config.yaml
n_layer: 8
n_head: 8
norm_place: "pre"
positions: "learned"
qk_norm: true
attn_scale: 0.125
bias: "all"
init_std_down: 0.0
optimizer: "muon_variant"
lr: 0.0147
beta1: 0.95
lr_head: 0.00856
schedule: "wsd"
decay_shape: "linear"
dataset: "wikipedia_en"
MLP neurons of a small language model. Each row is named by its layer, matrix (up: input weights) and neuron, and shows model dimensions 170-297. Each number is 200 + 40 x the weight over its row's rms, rounded and kept within 0 to 999.
After each neuron's rows is what it responds to, as a language model described it from the Wikipedia text at the highest values.

L4.up703,135,209,230,243,240,152,190,112,245,193,215,214,191,169,272,206,201,162,162,118,160,171,213,202,174,237,153,218,231,163,249,168,138,182,230,146,209,164,162,213,249,195,128,218,214,181,152,263,168,248,177,155,199,191,180,165,238,191,218,176,163,93,207,233,162,198,154,165,265,157,194,199,281,184,205,206,202,185,150,240,241,198,169,170,175,167,122,160,224,215,221,210,180,184,170,184,214,170,254,227,186,174,288,208,211,184,192,76,194,190,253,186,206,148,118,182,205,198,107,192,195,225,167,151,253,232,209,211
Description: Indefinite article "an"

L4.up1801,148,175,161,213,199,248,238,201,202,226,164,242,132,200,236,200,260,137,292,189,205,197,174,218,216,276,241,202,193,216,170,182,168,211,152,123,224,144,146,158,176,278,241,231,271,195,220,143,244,164,154,219,181,262,178,205,180,212,234,236,198,219,208,167,212,192,161,224,208,238,168,272,133,189,198,140,158,181,169,195,218,234,134,235,210,212,259,221,186,215,235,270,237,263,185,196,284,191,241,209,127,188,270,212,184,172,261,170,216,162,279,141,173,190,156,205,159,201,216,218,200,205,199,197,192,214,180,262
Description: Mid-sentence commas

L4.up1598,211,134,243,191,137,248,209,285,212,236,236,232,196,203,200,150,222,194,149,234,232,180,185,208,217,166,223,142,179,162,118,237,180,144,226,226,284,166,222,201,173,239,195,208,241,242,258,204,175,186,232,211,160,183,245,191,292,196,102,193,206,176,228,171,122,192,157,238,259,210,135,264,188,198,219,309,182,167,230,215,254,223,218,209,208,156,166,248,251,165,169,182,182,228,310,146,261,123,228,170,208,187,183,181,170,232,131,128,231,171,211,182,249,205,183,206,186,120,235,181,217,207,210,184,282,156,164,159
Description: Phrase and word completions

L4.up738,192,146,225,194,177,292,169,214,197,147,110,198,210,182,170,178,199,168,274,170,173,232,264,220,230,207,170,151,167,158,143,187,138,187,258,230,301,231,147,249,176,179,248,235,221,169,230,110,200,205,159,154,235,192,202,215,230,152,187,164,136,181,172,136,194,195,195,166,186,206,274,228,205,156,208,206,129,113,208,185,170,190,98,204,195,209,184,159,187,165,171,195,223,233,225,129,173,226,197,264,200,238,189,163,131,224,240,265,265,195,203,240,222,159,245,206,251,191,207,193,192,232,191,133,246,173,204,196
Description: Word after passive "be"

L2.up177,154,303,188,227,183,163,145,133,189,235,193,230,171,244,221,210,247,197,218,222,216,174,205,195,235,172,166,184,168,220,195,176,232,142,216,261,306,144,136,223,143,240,78,226,226,177,233,172,207,200,211,194,209,196,174,197,214,219,167,211,154,293,214,246,231,229,247,226,122,138,260,236,223,164,270,185,221,189,178,214,179,313,136,278,255,197,179,283,185,171,186,247,123,201,196,150,194,215,186,174,184,206,262,219,173,207,184,246,184,261,191,195,227,158,203,241,176,172,177,158,201,258,194,210,259,183,131,262
Description: Action/process nouns

L5.up1798,146,226,206,160,109,211,185,233,259,232,250,250,260,215,148,149,175,241,190,150,219,214,206,187,96,230,190,206,197,183,190,233,196,211,262,252,257,215,210,163,189,134,120,187,184,244,226,230,227,216,178,224,188,203,183,205,203,224,189,131,144,195,189,241,185,218,183,165,174,120,177,231,179,228,187,138,237,145,197,181,176,200,176,183,163,274,268,220,173,151,196,155,196,274,161,267,190,142,143,200,247,237,152,249,227,187,141,206,225,165,190,228,237,126,165,189,226,198,133,196,216,281,160,198,162,209,222,245
Description: Boundary after named entities

L4.up1383,193,219,189,180,133,228,191,162,235,220,190,120,190,229,207,195,164,154,182,245,201,203,193,233,174,171,174,226,170,215,189,241,156,162,195,246,236,139,202,222,206,128,251,157,223,141,244,227,220,173,223,163,179,210,281,210,231,230,212,210,221,205,206,194,276,176,139,154,249,159,218,216,147,265,264,180,239,151,219,283,148,183,257,166,163,182,191,176,184,217,147,239,218,261,250,98,207,180,189,249,309,223,237,229,219,247,162,213,256,140,255,235,207,185,200,178,188,200,200,218,231,215,104,229,155,181,200,206
Description: Critic and review attributions

L5.up452,202,190,148,150,208,230,210,243,179,166,136,214,224,206,224,204,213,174,278,185,258,193,92,245,207,183,206,156,207,182,208,206,249,225,160,227,193,218,285,243,212,171,175,211,136,142,206,188,222,172,161,132,199,177,183,111,144,246,177,216,171,175,212,266,182,160,198,168,176,189,151,249,256,188,175,212,212,184,128,176,224,137,159,209,202,165,194,210,207,310,203,252,156,196,285,207,183,190,183,197,141,167,264,159,157,135,280,261,151,246,159,209,211,214,215,288,242,221,200,202,171,202,169,247,171,209,229,204
Description: Foreign name and title openings

L2.up385,179,248,156,200,169,165,161,166,270,213,227,220,186,194,182,171,275,166,176,170,226,193,274,234,164,139,205,194,189,125,199,133,272,258,205,204,211,219,315,163,225,196,202,191,210,245,222,253,142,187,143,264,246,196,200,189,86,273,174,346,207,226,219,178,165,229,142,168,164,217,189,243,145,194,216,245,212,166,243,101,221,206,148,199,194,213,165,245,182,202,170,169,160,183,130,240,209,207,235,207,225,190,133,248,166,195,196,270,141,148,148,200,204,181,155,226,301,269,281,248,206,155,197,185,153,188,215,229
Description: Syllables ending in -a

L4.up1333,161,183,174,150,206,189,179,250,211,259,237,225,201,182,216,119,247,296,323,179,227,180,176,250,172,149,195,308,194,185,263,191,196,188,155,190,123,121,270,158,279,203,242,171,236,258,151,207,214,180,241,234,167,223,151,166,180,158,224,191,169,215,178,192,193,238,241,186,144,262,269,254,149,200,226,194,230,150,205,207,168,186,264,187,199,212,148,211,304,209,233,240,165,191,177,172,216,210,246,236,270,155,145,174,184,139,185,217,193,253,196,189,202,154,128,228,214,190,221,193,198,152,172,231,221,126,214,142
Description: Abbreviation periods in names

L2.up453,179,191,191,184,201,197,232,187,201,187,240,220,124,252,218,105,218,167,228,185,232,169,171,215,237,228,174,188,141,179,178,170,269,251,155,234,121,159,211,152,150,257,212,189,212,219,265,192,201,153,249,178,222,163,104,250,182,173,257,146,249,203,143,197,177,206,163,170,243,174,175,239,217,133,243,185,207,211,167,154,237,187,168,193,140,232,235,173,139,228,224,219,216,152,200,213,154,212,274,170,213,198,230,224,174,177,218,198,217,207,187,202,216,214,188,194,207,201,198,215,197,224,219,184,275,209,149,236
Description: Clause-ending commas

L4.up869,236,275,161,203,194,216,200,214,177,161,162,173,174,173,213,243,225,194,228,218,190,190,162,202,211,154,174,243,210,148,240,203,177,198,228,246,262,194,201,238,214,158,190,251,183,247,267,180,213,189,260,296,216,208,247,150,229,163,179,174,160,197,238,99,206,186,285,229,218,263,229,118,185,161,204,153,178,237,185,271,156,229,132,258,217,253,211,209,210,192,216,117,183,181,184,204,221,169,158,221,191,246,128,230,115,247,214,244,248,257,192,136,238,193,185,139,238,207,140,107,202,233,181,262,212,219,231,248
Description: Table header field delimiters

L2.up1960,184,242,228,201,129,194,240,238,292,215,169,258,248,169,188,207,176,188,180,251,212,252,156,235,201,229,153,168,238,152,296,234,244,195,223,178,207,202,233,311,134,230,213,210,192,234,167,209,144,244,162,229,171,231,204,211,224,201,175,203,199,186,163,135,221,149,188,257,246,224,202,186,228,188,261,267,150,94,193,122,172,185,89,277,202,212,159,205,191,166,217,217,209,249,265,228,229,231,220,224,196,120,245,242,230,155,212,281,199,206,296,167,209,213,218,240,236,208,158,252,224,220,251,181,248,185,271,178
Description: Article an and list punctuation

L5.up685,189,167,150,202,138,177,171,235,198,221,221,222,248,206,286,185,185,176,209,220,236,148,163,215,197,261,282,214,209,171,190,206,188,268,220,211,161,225,247,221,220,153,206,272,243,121,111,238,191,197,211,192,177,137,249,309,220,149,216,142,194,215,119,254,184,238,189,240,155,219,207,171,200,182,240,201,92,243,177,216,203,217,165,166,242,201,150,167,171,221,132,264,199,190,205,209,152,148,184,201,157,142,317,166,197,185,157,167,180,254,246,204,209,190,271,205,213,253,131,211,155,258,231,199,127,240,218,195
Description: Article "an" and particles

L4.up923,194,92,204,205,207,218,251,222,193,213,203,197,182,230,178,241,263,209,202,233,199,256,243,173,202,184,241,214,235,164,173,178,217,212,236,163,246,237,222,175,157,115,216,186,256,154,193,212,258,311,173,180,217,215,218,157,175,261,106,247,217,172,317,208,234,244,208,200,198,165,193,231,200,202,258,239,199,194,257,214,212,169,190,240,195,191,129,215,219,165,176,216,171,202,198,192,209,220,215,179,248,260,169,173,173,194,171,163,274,208,155,222,268,148,226,199,158,227,206,187,187,161,212,208,247,145,183,192
Description: Abstract-quality nouns and prepositions

L2.up1063,123,222,215,216,279,190,207,231,289,244,196,141,250,206,86,178,263,270,225,244,291,234,189,209,169,218,191,194,186,174,71,170,244,215,175,140,226,263,184,221,165,194,197,189,241,214,111,169,230,210,273,197,139,164,196,145,212,118,196,221,252,226,242,164,172,236,202,161,222,123,253,174,161,226,198,139,234,196,237,254,201,219,192,248,197,173,172,142,182,211,310,258,198,245,217,260,170,204,254,208,195,246,116,179,204,261,66,220,188,226,197,110,112,168,190,193,247,163,210,185,126,190,237,195,224,256,235,163
Description: Table cells, list bullets

L2.up1962,231,173,137,143,170,189,226,137,212,187,238,236,126,184,201,118,181,161,198,201,222,163,195,177,231,224,272,231,216,172,198,213,202,203,167,224,192,161,175,170,174,248,177,208,224,210,157,237,153,212,206,137,174,218,217,215,237,206,123,246,268,175,97,224,204,186,207,246,223,111,257,157,174,171,231,208,214,190,176,170,211,237,166,186,207,240,230,184,155,175,225,124,250,222,192,126,201,147,190,129,179,199,129,170,216,186,117,200,201,204,204,239,266,203,215,204,169,172,157,269,214,231,115,205,219,181,176,205
Description: Clause-introducing subordinators

L2.up811,190,172,202,189,164,136,196,246,220,244,155,183,266,200,234,196,167,217,189,187,221,273,229,197,182,222,138,173,185,183,187,149,265,211,214,254,207,194,164,178,190,115,188,132,165,233,174,210,286,204,234,264,192,199,109,234,222,145,250,199,162,247,172,210,285,186,200,174,246,193,211,191,122,183,254,126,188,198,222,263,201,200,161,160,196,139,214,170,236,234,238,163,185,181,211,112,216,233,212,184,220,243,202,232,190,159,208,184,242,251,197,160,209,195,123,225,233,202,218,239,209,206,206,228,203,228,229,203
Description: Manner/degree adverbs

L4.up1233,137,172,175,176,193,167,133,151,212,219,195,214,227,217,202,228,192,154,215,241,205,240,169,282,203,238,209,158,141,198,212,131,193,170,216,217,111,137,227,173,209,110,243,161,175,245,190,279,168,186,205,208,168,163,134,200,212,162,191,196,156,232,193,215,215,155,214,192,220,244,183,203,214,274,221,264,200,106,194,216,163,183,266,156,193,164,153,185,178,196,258,240,206,179,226,238,125,205,206,180,201,134,217,202,234,234,175,262,166,269,263,275,155,199,237,235,203,160,157,252,193,166,145,169,162,177,231,241
Description: Word-initial capital letter

L2.up1781,169,237,193,145,191,185,225,223,232,238,216,189,253,243,232,180,257,168,192,168,141,179,152,242,194,175,168,232,215,210,189,207,139,212,220,289,242,182,244,190,102,221,112,131,168,171,173,211,246,284,200,140,264,195,200,200,249,207,209,199,175,195,218,173,197,177,204,192,180,214,237,198,286,219,214,218,255,158,160,192,181,208,207,191,199,187,217,166,187,231,210,167,199,157,249,231,188,286,213,223,267,203,138,237,275,188,174,223,151,193,210,211,175,210,209,212,211,217,265,159,181,191,85,224,153,212,143,177
Description: Space before new segment

L4.up1484,250,232,240,193,210,198,197,237,171,169,339,164,194,223,224,220,204,234,186,265,228,217,209,183,195,218,166,215,216,231,282,247,160,196,227,154,199,187,241,171,190,226,191,167,183,205,191,186,203,172,182,287,217,245,221,184,234,243,203,204,209,229,191,215,256,243,236,116,181,244,230,179,191,214,111,63,189,164,204,171,204,139,219,166,216,204,167,196,250,241,207,230,185,137,233,289,147,260,178,248,164,213,222,150,132,262,198,207,243,178,182,243,230,132,296,234,296,172,254,163,177,276,208,223,251,224,233,209
Description: Mid-word pieces in foreign names

L2.up1877,188,232,178,170,256,218,143,187,123,147,155,252,201,231,344,159,168,103,149,249,185,181,265,156,219,228,229,199,213,243,207,164,322,189,233,246,154,151,226,166,201,180,160,233,220,163,157,176,197,173,203,162,199,209,180,288,140,216,239,153,140,177,253,255,196,192,238,180,153,149,142,215,269,260,248,192,226,185,205,135,218,215,235,233,190,209,227,222,129,212,182,207,199,134,162,194,142,199,245,253,111,240,187,241,186,191,179,245,218,224,189,202,247,181,152,182,207,175,216,231,247,185,163,207,222,220,156,228
Description: Mid-word consonant pieces

L5.up104,214,169,182,201,137,129,223,230,218,242,155,262,187,205,267,254,230,129,205,202,172,196,190,175,212,212,173,202,218,156,221,207,184,110,232,209,212,247,216,192,161,259,260,138,167,199,263,155,234,114,197,147,271,179,165,202,226,158,203,244,252,199,178,208,178,226,206,211,125,173,158,248,212,167,208,163,189,181,212,239,170,135,191,136,197,120,220,160,225,226,207,224,236,148,243,228,218,230,169,181,175,199,176,138,213,183,246,206,191,137,240,188,192,169,160,219,221,179,220,161,240,285,167,182,217,147,160,123
Description: Post-noun-phrase continuation

L5.up1073,124,255,155,200,216,189,237,162,261,268,193,155,226,203,111,177,125,213,154,174,263,240,162,141,215,237,192,178,135,166,170,219,167,219,245,192,168,225,201,120,188,201,243,210,170,208,214,171,217,208,142,243,155,113,218,249,278,136,225,236,158,202,225,123,154,179,236,149,235,199,171,137,173,165,252,210,205,218,171,185,99,179,152,191,213,256,151,203,144,212,130,245,209,258,155,242,183,279,228,213,192,217,197,175,162,200,203,173,185,221,197,205,196,254,206,187,319,194,208,226,129,230,258,246,232,203,209,155
Description: Structured table/infobox tokens

L5.up1562,240,198,217,147,177,194,181,212,179,230,244,193,259,239,207,178,199,192,197,160,174,181,170,163,150,214,214,117,213,177,293,175,190,236,147,198,176,261,279,233,237,220,183,212,228,172,177,215,182,215,202,217,79,212,129,187,227,192,184,225,192,181,210,148,125,199,132,247,156,215,187,212,174,228,211,238,227,216,157,165,218,148,175,218,160,174,111,204,180,191,270,191,165,167,255,102,212,149,174,165,187,182,156,148,194,204,147,142,161,148,154,178,276,174,213,168,197,151,218,157,145,194,199,246,161,249,194,265
Description: Table headers and word fragments

L4.up393,223,237,178,236,188,229,198,209,281,277,239,248,258,123,158,208,171,221,230,124,249,271,229,197,161,171,149,190,204,221,265,145,140,200,196,198,140,194,168,262,244,199,235,188,223,225,117,219,150,151,90,163,260,208,194,189,171,214,200,158,229,209,154,169,194,161,187,221,182,177,208,134,222,211,204,206,183,146,216,191,225,211,201,160,285,241,213,213,197,182,196,191,138,212,194,184,201,152,148,163,197,182,192,302,235,243,245,222,170,202,224,181,194,136,247,289,158,258,219,274,128,223,191,219,188,164,201,165
Description: Table header cells

L2.up431,208,218,247,183,261,159,166,185,196,136,189,216,178,119,321,191,196,142,261,98,172,185,202,196,180,236,120,198,224,242,290,185,170,110,200,236,209,201,312,227,180,173,214,101,119,225,151,168,224,108,191,226,183,201,255,209,138,139,205,223,220,214,146,237,227,165,272,126,288,176,246,231,180,121,103,210,207,198,181,142,216,218,144,213,189,188,258,229,203,187,160,178,203,132,192,141,215,152,192,234,193,172,265,203,230,195,238,159,257,145,158,202,233,230,187,221,237,185,170,197,167,195,219,201,137,204,208,198
Description: Tokens "as" / "As"

L5.up1493,163,172,135,195,224,197,207,218,207,125,243,177,204,209,146,178,144,217,158,153,135,223,194,256,178,309,217,207,246,182,193,181,170,222,97,185,197,236,170,204,156,202,267,192,182,248,241,169,163,241,220,154,244,151,254,200,168,173,235,100,246,139,247,172,153,266,185,184,220,106,147,146,188,146,219,172,196,156,125,197,141,296,223,211,244,201,214,118,249,192,186,173,170,271,177,246,206,168,185,219,213,181,188,227,247,151,177,243,203,133,144,125,152,169,216,165,223,176,275,182,180,240,277,194,197,225,155,100
Description: Mid-sentence "as"

L5.up714,246,256,244,170,144,216,197,200,164,217,177,233,192,135,176,165,193,242,206,154,217,193,202,275,153,191,227,166,208,218,252,219,163,251,167,217,225,155,216,214,215,187,216,143,229,169,171,289,279,257,211,167,228,203,236,206,238,196,193,228,224,199,179,208,222,221,87,215,205,185,140,162,202,234,261,264,170,185,181,187,233,223,221,155,194,196,265,207,126,320,203,186,143,259,233,197,247,199,141,230,198,143,118,234,161,227,174,127,187,116,186,170,214,182,200,216,204,188,165,118,266,104,176,214,186,231,247,209
Description: Mid-word pieces of names

L2.up406,217,187,189,164,170,285,196,195,208,228,221,213,107,112,279,150,275,275,188,224,230,279,203,234,162,164,172,187,197,254,224,210,175,252,138,161,241,205,217,202,183,130,236,218,279,214,212,141,281,206,164,174,207,179,237,213,183,229,241,224,283,160,179,252,238,186,230,229,239,200,168,181,168,237,158,232,219,200,81,194,155,320,190,150,124,202,182,192,233,252,180,208,232,212,198,193,205,151,256,220,240,181,205,276,174,190,191,138,282,226,187,197,173,271,150,179,230,153,250,165,219,238,226,208,206,214,213,209
Description: Opening syllables of foreign names

L2.up793,201,185,193,180,105,186,209,233,179,236,182,277,159,203,121,177,231,222,165,284,195,195,224,222,269,191,157,266,230,189,239,204,149,244,105,242,176,103,270,256,189,219,155,110,260,161,92,170,171,175,228,187,127,215,177,252,222,237,227,236,159,136,227,191,209,215,201,234,230,130,246,180,216,143,177,209,115,191,190,167,173,238,219,181,242,125,186,224,198,223,283,184,198,175,152,213,198,308,212,180,156,248,174,250,205,153,165,160,162,171,186,169,195,189,191,233,180,196,201,218,165,252,198,231,243,200,206,206
Description: Wiki markup line openers

L5.up1507,260,205,126,209,241,171,122,215,186,265,227,188,188,184,211,190,184,207,180,204,202,163,177,181,158,145,218,244,156,205,302,234,203,154,232,154,213,242,176,174,238,162,149,186,220,205,204,191,127,209,196,101,180,206,238,176,236,254,207,169,252,152,272,187,212,189,188,179,130,216,159,226,163,267,131,187,223,215,214,176,239,170,235,223,171,238,225,180,255,172,223,133,216,146,149,148,198,204,295,168,222,162,207,132,220,122,193,244,174,155,225,185,199,176,181,166,155,204,106,204,233,240,163,186,216,165,208,127
Description: Abstract noun heads

L4.up68,153,163,144,234,200,201,217,222,233,203,177,163,182,174,184,268,156,170,246,162,170,177,241,254,183,225,217,171,157,209,300,201,152,208,200,190,149,169,158,159,229,147,144,232,118,160,152,136,187,199,154,172,234,148,227,234,217,199,137,229,237,97,147,211,184,214,223,123,147,178,162,190,230,189,131,200,153,199,180,166,131,241,264,195,155,244,178,223,205,214,222,251,217,318,187,118,194,119,155,188,245,114,272,243,151,83,194,224,242,185,201,152,179,134,248,161,166,254,217,206,228,212,179,185,179,202,167,259
Description: Definitional predicate words

L5.up1919,190,243,222,147,188,160,230,245,203,220,209,220,154,133,160,202,254,255,194,175,225,290,181,328,204,188,229,212,190,107,135,205,155,232,244,154,217,188,262,164,161,199,120,170,239,237,160,285,235,162,214,166,182,206,200,166,174,266,225,119,222,207,208,205,170,202,141,210,180,181,177,262,211,171,232,239,200,201,205,173,147,201,216,127,174,179,197,211,233,211,166,215,136,117,214,219,165,174,188,202,105,259,145,200,152,258,201,262,184,196,197,203,262,159,219,183,265,135,247,130,218,154,200,247,248,189,219,187
Description: Mid-word subword fragments

L5.up607,180,213,166,188,246,249,173,194,222,129,195,274,205,254,163,211,206,172,180,198,187,179,151,240,210,252,237,134,276,238,162,226,213,224,246,182,144,179,171,198,217,241,179,191,201,252,166,197,193,191,247,113,256,185,147,212,216,169,185,195,173,197,241,179,166,210,149,198,224,194,231,146,198,157,205,130,187,199,190,225,190,193,171,191,199,134,173,165,221,260,221,211,189,219,204,224,190,208,80,198,227,196,153,137,211,114,222,251,212,157,220,192,202,219,201,163,239,215,147,151,157,220,257,148,168,192,186,156
Description: Phrase-initial modifiers

L2.up146,254,205,203,220,296,187,250,228,260,268,190,194,259,122,247,239,207,235,235,167,282,128,203,215,164,220,200,150,218,139,223,220,256,217,245,198,177,201,213,271,208,191,163,173,203,209,208,222,218,242,268,157,99,220,282,193,215,208,239,163,182,206,149,269,176,179,228,164,186,266,213,224,194,174,145,234,284,178,168,204,214,172,285,220,219,279,137,188,187,167,274,254,165,235,207,240,278,175,186,224,235,238,177,145,148,158,203,242,218,192,218,236,213,209,201,176,175,239,219,243,214,176,241,217,190,159,184,135
Description: Table and list cell entries

L5.up1475,206,207,243,184,244,210,157,188,203,153,272,207,191,288,182,251,201,212,188,196,229,211,153,258,195,179,134,183,177,203,204,187,228,190,175,234,173,210,203,201,239,152,218,248,167,139,182,298,139,157,223,223,134,130,206,207,189,184,218,222,208,223,168,190,220,225,244,158,195,210,191,106,162,227,166,268,215,221,198,220,246,166,246,230,211,165,212,166,293,227,219,204,228,191,173,212,193,184,179,231,171,162,167,163,225,195,230,208,267,155,179,221,140,204,204,199,240,229,221,170,197,229,197,180,212,226,241,127
Description: Foreign name word-pieces